Weights of a small transformer language model: RMSNorm before each block, untied embeddings.
MLP neurons of a small language model. Each row is named by its layer, matrix (gate and up: input weights) and neuron, and shows model dimensions 298-447. Each number is 128 + 24 x the weight over its row's rms, rounded and kept within 0 to 255. Numbers have three digits each. A neuron's up and down rows have the sign that makes its largest values positive.
A block is one neuron, or neurons of one layer that tend to fire together. After each block is what it responds to, as a language model described it from the Wikipedia text at the highest values.

L3.gate159:147128106135119153099141166150163150083041106150121155133117124143105133150140083117153125121170108112123124102131115081117168148147127167100164146070118102109088122118129140139129131163124145133162104122141106159111122153118139145148155151118099135133176055148077165139127156124150121175101147095122150128149133142139095144160145129098112142107128112119124124140095157117127090136094151147118116143140119102117121119142152178128112121085118131139106
L3.up159:115144153144126123137113139128153061112104118154142125116128122133097140118137115137140098101127142107114079093165098106156113148156118185151148108129160182094127091109152141150173133177089120153090189108137124125136115166054135112160187148143119120124119095128140122132113088114136123121155105141151115166152121139092140123118142107109138148148157104105156122128077143145105134119125127124116175117130112108135091158095135152134145160102126152148117
L3.gate723:127132162150112086132096122104074150149110121151116106103080135143116179141168137141143134147160156140099142112161110166138161158113110076105154134141139100108151111144151122115125149153126147102125120106154106109120116080077088113109138107113118118165107084146112134110130123155111177125127121124147147092144124147134131132124120167116145152150114105113117145131144166131113094146131115118174149154111169127109050152129119130151158103121131146129098
L3.up723:099105134119170156132123103125100175152128085116129103126136135159137115175111121143073094149169148128120145107101090139122093121126140128113126181106137141111122131134119152130170120112137119153130102100142130123085135093151073143145104165129126129145121137143169110115168155164127097135098102133127127175105116135119091107100120141061136163112077133111161138102153127174119113133087147082144129102133145161156157108088109107120141111120161125077117
L3.gate974:149124110117132125124116121136162115101132121117148138050155116146066152133080137137169126088117123133152113176146069115097145121069121108158128101106149065161175106137137160094133155097078106145144135131155128140163118130120131109127145153138127115163161116158122093095140154123133151103083120122138148132123106116125084142101147094135109158120164134114087141133087130106148142162089134142137132151138116154124143118125109122107122105153072121119172
L3.up974:140160118131157150122146087100148135149099103124160107106139112159102138129091084110109151084146151113139132115097149121101128130081117110160149127105109087128156118142145097104184131122137081126151110148117147113158141152128138129113129163089128159178152124149087170116131131126137086125150123115100100136120130098130136137110142099174147128153123113133143119121132136104151130168112098131162116113118142132102114124122144085146145109110136109124128
L3.gate1120:170112133139140111113169148141141143146105117160133129124119160122104093118133133122159122099123076150170155163152102111090153127095122112119162138170146121123109112123152109114135093154084082109064083083159147115107145164119099147156199085136104154121161115109086137093134103155118118137128099100097113130139143114108159131143138142086146086131095095130119126097128154133110141128121147083113105112111130143128155111175112109112152099106086151116099
L3.up1120:158128138140108123154130182132153121133106133133144114140130129111074146118139141112167131106140101112163153115112110135097159125098117146148154125187158136134093124144127131131131124148091084098076127098156161088155155150099119140117164104128086169142132082128095076086143124162163165153164092098148123117144137125104126135113148135078110104074111090118124131115102144133094147116119162088105125113117126145084139141187128089104134123138082156108126
Responds to: Second piece of a word split after its first letter, mostly N or n (N-ed-lands, Mc-N-e-il, n-ar-rative), plus similar splits after a quote or bracket.

L2.gate484:132110103147132129172134126135091124114107095130151128055143119150181147134191135124113149160161128100112160089137141147140143112148123136130150109138118099136151069148167115167120143103134170097105095128124149089126084110120142103063100121117135141107061118164143110136128123106141185143143139069115101116172108098115121130104123169118165127116101124112120138147122136195137105147101144145099118147133109136130111116148131150144134195158105092111117
L2.up484:104099150164134159115177121132101096101145106129136148104094132177152157138150166134127097116169143103110142151108118153128090126132102131148160097136122108144139090169168100144138122110157134093150111134114164131125113157137106099090117118174106161114076140152124122101154125116129170127163133088101110114127101115141139148118127110111141109082121135115127175156135104141099132131115152079140121134122122117152121123180119128107150157136163090104143
L2.gate749:154091126142130125133162159129102175117172095134145150109109144168152125128140136073157162143129170124147148145154090097179145157123112111109129117171110141119140101135130118126101136085146126104164139116102112140118128150132121145125132112096095077109129165134135135125092111110138147104117150120089126130107116146095083162123149141137131154083100126156150150102129148135137105106103091152122153151163120152147132122145125142139153146137147110133112
L2.up749:127105135147125128119171131133138084137143128122115135097106127103139124125192103084171144152171167114117137166153087139162108169133129109113163118136178121160150106148101075143082143076124138090127145125142125145120147163140103138091094120148141080099110162152169130106095130126123131164149162094107141115092157098111115160106116157099139117091120117114117113080128124118145108105132091140137106130122144113155125197147175149099137110132101111099128
Responds to: Hyphen or en-dash tokens joining two parts, strongest between digits (scores like 1-0, ISBN digits, 3–8), also in compounds like co-founder, Al-Raed.

L2.gate432:130136189096139093121124125101115126143094145128117126124107147110096093108134121161112069097120112107059111109202141131094125121110109138149089129116119149077085118149133131133154105129152133131079145153145091118123149149095131133139131162185175111121101132139112129137140086152116124123145114094141078131148117136148113123115100091141149117137123151159106150124102125116069140133145137112145122174155092163128102086110163143134093113171140132135138
L2.up432:150144125186139147083119107117143108125135147149142156186134106088146157136141102119116149102124148129157121136116105115149107094129175147148126113146121101123152119171117132124156134142134115122125134152148103150107095113105125120097159115179142168107074139131134126121113065107121112138140176096174105140154113076147120110142105095097131098125124137126166146117125126145086112111147157142153092144121112104134127106123102124169141141157119142173144
L2.gate576:143163144103138079129116096116137126130161141139103134140156117126106104089141104135090114124125120129115106106118130126124140118117129135136147111141136091088068116149087086078117132120155145161135129130119136149133094127117112135101119082126134107158118149099090129094123146144123109112132101087145116140131136143142137066144075089123146080158127089150119133138131123106073145180135117129132105120123154107149128134087147139123161151106116125114201
L2.up576:142138118130155084135127120103138117119182137137106121130135117120073108131123128163098133130126078132116112145120126123141137160115119194144153130103130123153091106112104112057111148080154170164138122125108115132137093138114130142064129083134113140127105160127121127068127123138134124133139107089123121101128129136109131063156119119099139111141131117155126137135125128135086151169151123127131130133137152123139113126090175131130126138103141117150159
Responds to: Subword pieces that complete a split word, especially -ford in place names and surnames (Hertford, Chelmsford, Clifford), also -son (Johnson) and verb endings like -ored (restored, scored).

L7.gate106:123142147137084168101143153121090134107161132098149128119108122139151137126180134114131164114146104120159133149130129088126130171119135136168115129134124138127144166152112093094155125119109118142138103162114141113140135144135093120082129123174125116101092109127172126147123098119088152136135148136092124143123096078159144120106128096117127118104128148106128139068130108140159116150138079160112169171147160119137119092164167146128143105129123095149109
L7.up106:098118075132092121154131084125157155174105127149112140118096122122148089084163125106165159135125185183140109131145133121098085150087125125097124101142103134133158100127162108113159116146127191151138147114116192117140138144094135109203102129136130142128089143139158129102122111100152117090138131120121126104094109137158136198105119118099138117131140125131163121116145110101146145103140156159143118141083128161136130088106114129138119130096182143151094
L7.gate443:123148121159107146162126137149138147147154128094136126093147113157148137137093107127126079122124094108123111105110076091126087107148186123136167198127138165122156143161135155090149149112154123161134081151163110159101082096093105105105085132128132110126133091109160124152088104094139127114155110155103150112159165059161146188098145154171144117161146120123134123109168141142093138157117122121093147167104132136156119102101143176149093109128108140099119
L7.up443:146139109138151144107136154147132117131141158167110105107158149156103167117141098122107136151138107169140077147120147062136157118140101142144146179105126138094117127100102129078103107111156142120100149121165135094149126060153147089153078103146107121122155140148122114128142101137100120138146145143128145084147133119154118159136133138147100114092140104185096124207151153112086102134089140110124116126116098087112131155190130072154121114106151066127097
L7.gate466:133144149159129125091119119114106104135130103105096137122123121108105160068105155192114082098113101123139167118129064087140083127118088089133156149098094124132145150103152133135137139143127132160088078137077104121133123106124095136121115110085131117148101116138129105171110118154122141120115091107153109194120112109122134148124127163105152137112092125128119134115086138097123124118142151148107130125122168128132123125135145114124145148106138123143100
L7.up466:099111103145055114114117079109109130135122127108110125136133142141108158105136126165140122121125132100158152143141101097142125173166116132150101153107161096150120145124125138115063153157090116127120116173132125105167107135100123131116119158125131077118112150167093127135150152059114113157139129118121093141155136140106163115120164107124158079162143133108133131130127101134135130150098100192119119163142147119111155131133124138125152115109167133126091
L7.gate497:145141116150102093116106163166110098107128150144129123100143104114108107125106128135115162124133156112115100153066126130144128147138159135117113155149122119129136114118152115074123163149111142145146106110125117112129119106109142169139117162136129142139136127115167163095119133108120099136115117103155155105077082114135136159168077089126164183152142133174158127129161119138084090137104162163089178132151108137120093093170085154153164136120135162135129
L7.up497:103111151107115120154127143127097103094097086132104099112093102100178165127097124128138150159104102114136117105109092158141092167124126172114210121151081119118124106110115078153129118127112164099101150145106132066101122137152106141119131146124126127076142105106158147090128093146123202119129143126146131171130110142102126134120151117101158120118092136125181080099115127102144113177155108097159123114088130144151136179154131101115107114112130136127157
L7.gate878:113124131144134138125124134120121158143087087121131122109113132096162113138108140137129109116153137112152153128165134091130172135156104159139127096104088104085137110130140138151164154139116098143164142147170138177146124113100162091129107108114148108128154106110141112144128117136149140145128127099142130137114086096060145160133128140162157150133112128118151136117152130110118116121108167139124082118138146115157126114100122130113089087145126150142169
L7.up878:126141120144115096158137125120134108167111127109142145067147121153140121112135164102103133119126124124166110142155183118100097113064120108130177136122124098099103151099152105119124159128137105135079152099167125141138168120142103112087160097104171124156088131139127145155144142155120171117155119132144110121087154147116144134154131139114152118135122116089170143107101144128125141136096133127104110139111148098166161115103146131134134077137147106143119
L7.gate990:172113098147175174129162114116131137147096120135152110125140106050175179116129146156091110139101170125172099112124081062118154119107149161150088176131130131103105097134135100146130128063147135132081138110081118104146094125102124148108149168171121123126119114137137148136102078160130200072145108132136106167107093130134108117114130147145119163131114140141135126117113108133156083117183107138152094122131132112145109170138122131137123081133144117086105
L7.up990:134143074119156119112149121110128151124142141105097077128146098152138158129108131108134111133065110105133115117137125078096142147107133181121148187134117120112129097123165098125096149143176101120108137156111118109156139157115148144095153116122140111116160110104096164141119077098101172137130136158148105163136102123161114128125125118128125120139117127190097124114156137140167123090126116149137085183103104137128115162131130148120134144134119137177136
L7.gate1193:138144114164107171076052124150152111118154141125161096113123139117140148160096137139092127099131141132165065136168114108124163126150177142098109163136085144112118106109137129130133120109177137115116156143144150186123141107118131111145122139115137151114135163142085091128150139137125163119179176136162113081126138118125120133105117130116166138112145164122113147169127146129104127152179114114116081164125153111098121159115156139125121116110143135117097
L7.up1193:091132130104144108152114124137119123138098135096143145166160116142089174115147169176134131122157109085129111144159076111160113171111163120115126110109144128111133143163094117103089099122154098125115130143137123166099109111139112111126154117156123079135106079105144129152113089094123142150102152151128119103091114143133157148129140115073159135116146121122095126126121131146150128102127125146110157156089175080129149178134123101074074124133147108188142
L7.gate1211:105125146104138160138119120121143127123114078121139123145145112129077148113131161135084125145143172117098137122111106120086157135132155166145077120137137109143129114145150175142141096104122120131111126139129087133096132173152156162164102137106111114083122077101152145156140135142149114129137105137075141143122080127131132120178132104125165108134145126079152134152079150068110141154123145087103107175061115144149087111136140164126119128092136130120113
L7.up1211:166150131103123112132114110114175134120125108133132090091100103121134145179148151124117171139128133133142122166117089139075129125113089120159145169118113153158132137083130139132153139139147125158108097111085110075148160112099144116190108130132118120123121126126110112153117171087158125144154121126154121128143101106133143187142128114138125152113136157137130117122160141139140181126110130106100081148110136166152117150171143116121119147111112153102108
Responds to: Word-internal pieces right after a one- or two-letter word start, mostly N/n or Al, e.g. n-ort-heast, Al-hyphen-Raed, N-ether-lands, s-and-stone.

L3.gate62:153169111157138133127131149099175147120104115092149116128065114150107130117125145128124111182116136117156157128116157131106120122117087124126121150145081122125110106134163137153116147106116169111123120092115178131117127159138119131136110111118161121169097105135142128102111154140149126176154158118153172086088141146121128148135144165123147096098174111087149120121101178093147110140116102107113152145110128139138130118120124149144155127133077136152095
L3.up62:165159144130147122107150133122136116135101115141082150158123142153117101149113184132151165140072125122141107126077138135105098092139126165135142112129141135133136080144130123136115146119130148133163136137118118148092141177120119116103116112172133138121133118100141134138111131132110117114122153119160123142119147112121127123132146145156106096072146128136117150141128123099119135149140160103121132136123134126140083107113122108089167096170132182161128
L3.gate81:164182137136130157119143150104161118136144112123114144125149081174098138121140117157110127118184141135122090103155136110164172136097121133147155115142109134138117116111127108124098152120094108133107154056144154160120154120121125170128162120144096202144112118118131117135168129117136071101125095109131106130111150143095124150111089110139116139118108154081139163139097140107086099148104115103151144058114104139144109137140103143131160113112091122168143
L3.up81:125145138113139124117122113118155161126127142126122150167111141110100119151080193112160164142146122113152123162159132162117090148135116110198157103151099112101118136126133091136119134137137130166161143149142145115162116124138128170113131122128094141098107142120131121127159170148144141181132166104089109125103154095139122137106163143164113069083101120138086110108141107119131180134131095136114141131111157157113125117132136119149110120113138128122125
L3.gate721:138138143139128124100136159109105116092122156122087115122128135117152095122138103147166107179153138136100103116168109086133162149137092108154162131167097152114145129131129148165159146096090113097119126086129107111112162149110105099132132174129098118086116180127156122138164136124073127087138115130137101145081124164126141133185160146142152155121134168151153122128129148155131146089093126108109126151113171112116115095123142099118094125144095163118083
L3.up721:119148129127058130084130101112119099102148094158089179101124141120142122162133143133159118145144126168100134110143130128108124100127132164130124100108172150131118080113100124125109095145129123085141126134151135106131121134131088098167128124116092097138115143197122178111135146158137125132148109124130112131094154130142121097146151086129102130144130118135101151131127132118130143132125109142145171116134156144205141139167135107122129141121116116138073
L3.gate879:170132132104089130115150147097145111144132138148117131099118134173117145162111175138144134144089113162117147142143139125157151103133149139112144150106152089148120129094132107137101147113132112095166145144134129158175098131072117133145115145063099151122083116067149169136111175144160165126151132134190123149089115103113101131137136113120112122077129125126176119111102127116095120152152107133105111148084143124164114095111141118128084150128105130176117
L3.up879:124076139152138123100145086110151073068129155087138118123124122140157106148074152125119126134117102181126134132153124076114119152091106154133113157135120117116114148146135110117095065114141150142156112126150164109093147120149108110157101074088130181089149194136109119166148139092109112116140134088133109127092131130191129081140106143118093145119123119144067110125096109151125103091149149138100129138120116117145139169106144104163100137141123130121135
Responds to: Fires on short word-piece tokens beginning or continuing a word, chiefly "g" as in greatest, game, progenitor, interrogation, tougher, Corgi; also "." after middle initials and "re".

L2.gate1153:169115129153138091118101155111145149124092119108132134130154138102109133136102162127147117140101154126107107133108159173117081099105127170143105138138113125115128116145138179123116136118111100113156129149140133138122131118128110113125113108154127126119166105156117148140202123106123112096135107112135169126130174123113098123131124134143105097088112176140156090178118136148177113166107112136152134110118115115168136086145142090125152156122145067142157
L2.up1153:165096140151151091110123148096122123134097143108130125154133138098128133116105149117129135129118133115128101129101161193120114114123117150160068151149097139180142131125157153114116145119103117100136146134129148150127140149165136111091113106115123168115164087142123134148161135092130128087136135111146170150111145127123116092108141128130121132098125135137161099177154076125184121155116133151176138141111118150159146064129131117148164153088122076102139
L2.gate1189:178130116136118112118086154104126104102099155119122121097109166110140158113166136143098114125138125127108114119131141138109175125092096140125130128141106171124121149126111145113139149095064101169081099134139186099134161164093147119149123125112098171115148092124129159109126111131171090129124135112158147144144125107139158096112157168126092142104089118116131132101151096177092114164149143145156158184083074124131116098158097194139108143111123144107111
L2.up1189:124110145115093085118185151134129146143074130142142165136155164123113145118171138113137124104116124136121114120099119134113140100109133124157125160107083125113143127150137109090136163139112093162146069085139092171097141143138131128146144085125152120112136083086137148105125124116143092128106147128153146134208158125126105145138144133141076130122135092134105172152115161109131112174131171087140115161101105080099144102129102157111153142079106106118105
Responds to: Line breaks ending a paragraph, list item, table row or heading, plus sentence-final word pieces such as cultures. or Lucia., marking where a new block begins.

L7.gate82:155150144145109113130084100104132141151131097121126117118114096114146131162136141125172147174122106139125151103150105076148126102145145115124127125148135161142154136120137128150119106138093156120149100084127075120124111150101156147140153095123133151106123129173143118115115079114097113123149149100167130127139115124139088162110172137107146118143139100164115135096097110155123124130161161111090129106126080146165116098112141191118120106145128136097132
L7.up82:145138127152126151086124128119123118096086131125156079153068094105177118139107125105160101178085158140103111107122138139159084112134097111112133103123094129117165149109116091139131166146139153127163140126146127141132142128147176138078093138155142102121100149133129127137102094144100126124175118145165115178165130131141101167141102150110112111121144100087129116109118128165136119077087131151115136105072112127181112142155167137137120162155128134108112
L7.gate216:146137101139111158126072151160134113106149117112118131088112130139137118113154099156137105139138102126117183130157141121149082146175143122126155119126128138086156120111115110108128087106145108141126176127116125152109159131124176108114088103114085157136134127136128127129093163130115084124109106121143186126143114110134104157106110109112121095175126109127122111123108108173101142096125103112122123146133136103128128087124134127100098102119150190128162
L7.up216:121137102096062112124161095102121153121102100112155177142140175121125113172144126116149131099075079141171173150139123122112092135165121136110123121106156120084091129088127107104092135119119137135172165157103120087167122189108132180115131098152108138145123189129111082122122138092119156122120130133133119104114130131143135132090110113124109106124164089130101087121116085140097138082134100117132111139093135149133159136130158139132098088122105150128124
L7.gate915:157148095093153129135141144122119136154147121135110160158140138127108127086163104144118094127168151111143115111097134144160158139109114112109135106083164134120155171098112102081144181092128157134128124137118121114109166114149128093140144121130132120149133136143135169105129139122143173098085151127136082137144099116107129146094143083121124156123112154113126160118116096139076127124147158199138146149118115104097135116142071060148122105105128122084145
L7.up915:116140181136081127131100132153086094110120099098073080125160087119117139136147155113120095143143132137160144158149143139185156146119114152130163104215133109122174127132099085155120095099108114159129101141143125127150164110151163130124140154099151132156127133088141139119123145133097114171130127163104137129111175100151122110120139099158155137121130130126107098102084115117099167129204135080134132109093109121082098111120185088097119137122151125087121
L7.gate1005:069130144133140158162110108117104111119115118138161180109130163137104166129139133141145159104146136114134094144094143120132119131149108167111128153112138090142151148133146082088128112104152131147111114131116110116116135127143099105112130130111146068148086121144124103118150089118108140149179093146147161144089110115121134163130086127126126103162112162137131109143096140115123176117171130117142087144123143107134130125114151177144109137114146155136124
L7.up1005:190123134094131122087130121165106092168147142159124121112108135076115114097104164143100129110129108123132124120116118137166131121130074108090100074144134086104144060154172174101138109138105129120130102103115085106127145138115145147108116147117087118144124132135133138106115166160143093180058125103129124154165125107138125137193179118101115077135108117162152142114099121125120121139118134151122152152111118115101087086160132113119107132084119148117151
L7.gate1011:124150130132141153126095143156148122126120119169118080122121164143150101106164120111073149145174116095125130125106093109116147108112131122155142142123149168147152136127133132126129155131158142157147126156133115138154130114104132140129121104100129124141129143144133125143105122148096155148147128125167165131137075134161148113111168133159131116112078129135163102146120119098112160129155129152126122144165126144132112139114086123083069125153122126118111
L7.up1011:137130124141124117121125079132186132082150079153100089116100115095128100127097147110086116102130157120135146115162123112124151145136103110139097131110124110149121120102145122088087085149139122101133116129108107103146109087130157156120127137088170108127118124142145141085128118201109133109109162092133166181142142171135101142120133118119150128123132133111093125151126152107067048127183145119151145113135147134112194114159117104118131101122110150123112
L7.gate1015:149128125124108119161150126053093123138148125142133122141113107138114106134152117140164128100139113119172194123127185125153137157118129098146107148092155112148105085119133095140129097109138157166120127101116104148173090135103124112166118112125132127122131132123169097109093101146125122117115109108162102190121131143133105142121112105109128141127097139126175156128128111153115125149112172141139116079130131137122172127132137120156114129112081104124129
L7.up1015:119064145098120115150131130115151123159109121137129109112112114139126084114101115128123102137137146168115149180120142087176112096109152145117126141124123130171111136099128151136085126117110123133134101119123158150104099103098137150152112127127162165182089120109127152095123081107125141143120104124150157130134126113150150148123092167051122136108145119116120159119126134161101137136140123110166125134131146140105131100171119143140105141068130121125135
L7.gate1138:148099112109141099148123137142145134126109131107113160135133133133134108143131119141124125145103152109104102148089171092137113147146152175121080125144141096140124130163137089094095160148133138137116118105140124118111116172107133122150092087147151141167119138150142087091121140122107122135096146119174138171149109105166132128113091133137142135137146147089141147169107124137144138126131119147082133114130143092157113156130107093069156123142099131160119
L7.up1138:093163119114081113111138155154089120125140160128181110147127139090128119163109116211130094115153112152141128153158136104128072110106116121108142117155083152114129127155070127137119156101086151083111129165096111116112144181150134149110122175127102141105158171178150088154144163150117125135121091113136112142169148138154111146158094127092117137132124142114114106086114129115116122105154140134128101125125139091157136138114151123105105098177125170095128
L7.gate1201:150135105130085130132114119147119142202133117153133116130100150121106114118140172113107118150123105149065107118086159103128165119158165175142127131114157087113099121144163160109118122134105154149102147125157085154156179165108124126142136168145146159132116084156171133128095120088087109136121143133146152123135136128145125141103111138100115163104145124118151118160111125160130137127106136146147130156145140130109135086133129162096114147116122100150095
L7.up1201:105118145145113119130094143126104097096138135136099097125167162098078148158095126185131191079123116173154115081112176107133183098167151110063125111132123107118109121132127087144075109140077089139108143114123099113170122152120108143131158113102118159160152118128110134115084082086133149126117119107162112107121155170129124094100100091096118123111173112142090143136162125124102124114100129096168120135129085124113154128109173102138084152102101129174147
Responds to: Second or final word pieces that finish a split word, often surnames and place names in tables or lists, such as Bur-ton, Lod-ge, Pl-us.

L7.gate66:120109136136119135132142166139122136129118137102131151164129122163124154117095114144098135121120141149136165131138112139108158134106114172119124126129166155155178134138141131121132114149139133144080132133125125060100106179183148117143076093126094128151157155146139148153146132160140145118126121092097094133104114093115141104143122125117133085137113145126159093105113133072126110134130137132173129079128142156123114121144111127121156145098158133159113
L7.up66:121135131110134128131124110109133117130110152102150137160125089126134110144129099177068098124162160196125111122070151143083127132145131132160125121102163164157114116153117159117155134135174140087125157122074133123144115108139107126169115143144116143151121139166122114162159126160143168106148127152165070149104127122109097168104115159125128125092095144082138113127094151084143123149128132092137114128082142147117113102118139156116144102102144108186143
L7.gate184:095091100142147117143155103104136132117119102153149092138137157123126102110110108160140096146153123136098140135128136150091170085159108092148110129134131115123119152110142164135101088149144126117135163106094140143126104129117129120087115111125142089165140160110132069119148108119161135167091150129147127154081123138097143123137116122123144141124121145141146124106110109102170180154123110109145126099139158143151128133145130165171103170094147077117126
L7.up184:143108093101153133167114121126147148090109124126112078103160141157117113142118116118139119151104154110160141146109141105129114148126142156092107131130088125165151164087121134150125080167097074152187134135127110151144078176138122133116116102116180120107093157117147120155118170142130156113154107118182148097144110106125106103095118154126100124098090156127127110103124149149166117111135113113156107133122157121131166160153144137142131143128165120117107
L7.gate287:118101139133086133114170117147127106123106128132117146127107108134186125149153118133130129173157151135096103099159185116113158193146124189105159114141133171123124094090121103113112129140106122110068125157146085111144126151112103124133115137149090147122122096133079153169103132100132130099149176108086145108100112113140107140163128127098151143139121106135196139141141136150141125124084092141144156078116134124168122128135104130116110175143114124108140
L7.up287:156120104113120135158072155096123155116154110132159139127168116134091145115138113146130148115101117145118140129134158133118164129153113106150145145147148140083118133136161121103107091113112129131157088137130099159146131158163129121088142134093139095121112071136137124117141111118133088102094140150090087115144151122143112127135111130145100111156099109131141122129125161120122126122146125128156167157096105105131086140149147122112123135098147105097147
L7.gate350:136137149124117134141074133125124151073122135146112166117109134139076078106099159174163147137145126139086165145123168195117145151135123090142137149141139130119135106107142125122118124093102129090165111146137118134117129083162153117121128123140138114143111121114104117117139117145114128103122144144085157103137147137105125116128120198139094121153136141121179140126166144157148102128145120152115133137102092124117118144130216140109185129127148094146124
L7.up350:114098104105126150149099149129144114101143127133142111118099126126049109141100121152153143179159106097118146144135172206123157182100161095183129150173134141096111165129129112096139131112099137111132110135114095126152137086164111105118155152112153108163118098095124140125119145108162118133131166149087135120143146166068104143118115161135128104118091170136211121129150130109104144140165128142113128114120114118108145151148168152125137177124143125140166
L7.gate387:150187105121119133137111085101117134097121119116133108103093159132152144151116135170144096106116161162097168089107125129146082109116120124092177088152148159151195152137117148131123127155105101133138134153094156150103122159135168138124150114141091138084082130150141095152102142132088131124160144158151137115107106095144108100162127157077115153146168166171119126142127107126138172120133099157122152150104166140120117124120107146126147117187157091139120
L7.up387:107131131146120133146145101148115119112093142115143112090096139110156165112118134150158081104148115137114154129129105133120132167165076114174135107148139172157162138152107133159123118119101137132126148109128130142145155149143113118104129168096157146089101098073126091184119133101108124080122125150105133144115096137153122075156167155145120092151139155188110144185134131129108139141087108135117136110170151121133087160130150127134118112122149134148121
L7.gate787:179105107123131156084118108143104122133116085105149140163084134158126088114137124145161114133161105115113133131123141118143113153140146110095128109071133166144113136125133165134156155169102117098092142148139118158091096118163098136117100137141127098100145110134129108143147140112122105140126126136117119136113147098151119119137115186132160104141114128156150115151109147142127158115139151117170150111086129146176089136093139120123101122084128188122115
L7.up787:094159161141144120149119139138105113103154067139154126100184088116124152111128137129121136119118100134105127142122126087142128151121103088161143073174094089069123134158135169122131061144076113118078129146163081104124150148140144121100099106088133108080137182144144140144176118124165122109123120151126132111104124109151117106131175148166185122163137102142120131104150116139133086125114130110104144138122141136140096091138172116092146162125148138164123
L7.gate797:128129144154101102131153154136133120122146098139135116146124157128128123115143208103126128116104108107152120137070115086092148109137110126118127118156123076140160150130103112117123188143119177140115126110096160142093153138146139132128139145154136081111107117135100101124126133114174144125125120158144068137081103131118115159111161167126106117125207119111175128157125103114144150137090139137111125112124129097116160166144108120115129143126208147129152
L7.up797:115152131153111106099144119147157104109096124087104147137143126115150159163074114117105135106120164186129132115190154150094134139130120098149122116120146125137148135143131113104093128139123178128111138124116164151179147100102169138111125148123126171127150138164111094085134109163128112134184135116138130158125136154114117113159149090148138154124139116150095098103120142115141110135155141126128126131117147174155107148129149131168095132131106145160127
L7.gate1146:151145141147103079145102140158152123151109149152115097117120151134098130160129099171118106136127145134127126141127150121136172129104125157113157136118103115134101155156123177105167127084099111162130154168129115149104146139073111125135116182140137085137096164135140134150149131114115096137114138121130113093138128127152140126088158105148159155097171139112118134101160095160082103103141167132132159146142098096131124132149126114135157166097100117149149
L7.up1146:133125149141160119143147146136113131124118105098118123081111166135108175137151134131130103118129160110154125189044088101129146149099133125137153114148118147071139130139144122112087153181128118112124128158105135130159127145105114144134117149104107095131116120178104130127122130135140143167093150099139122127119138131185134133175137168118140107116121102172127091141133098145154153131108136161164112132144112184160111162129083167131189113151116113172164
Responds to: Periods that follow a single letter or number, as in initials, abbreviations and decimals (Alexander K. Buck, i.e., v. United States, 1.20), plus some word pieces in headings and tables.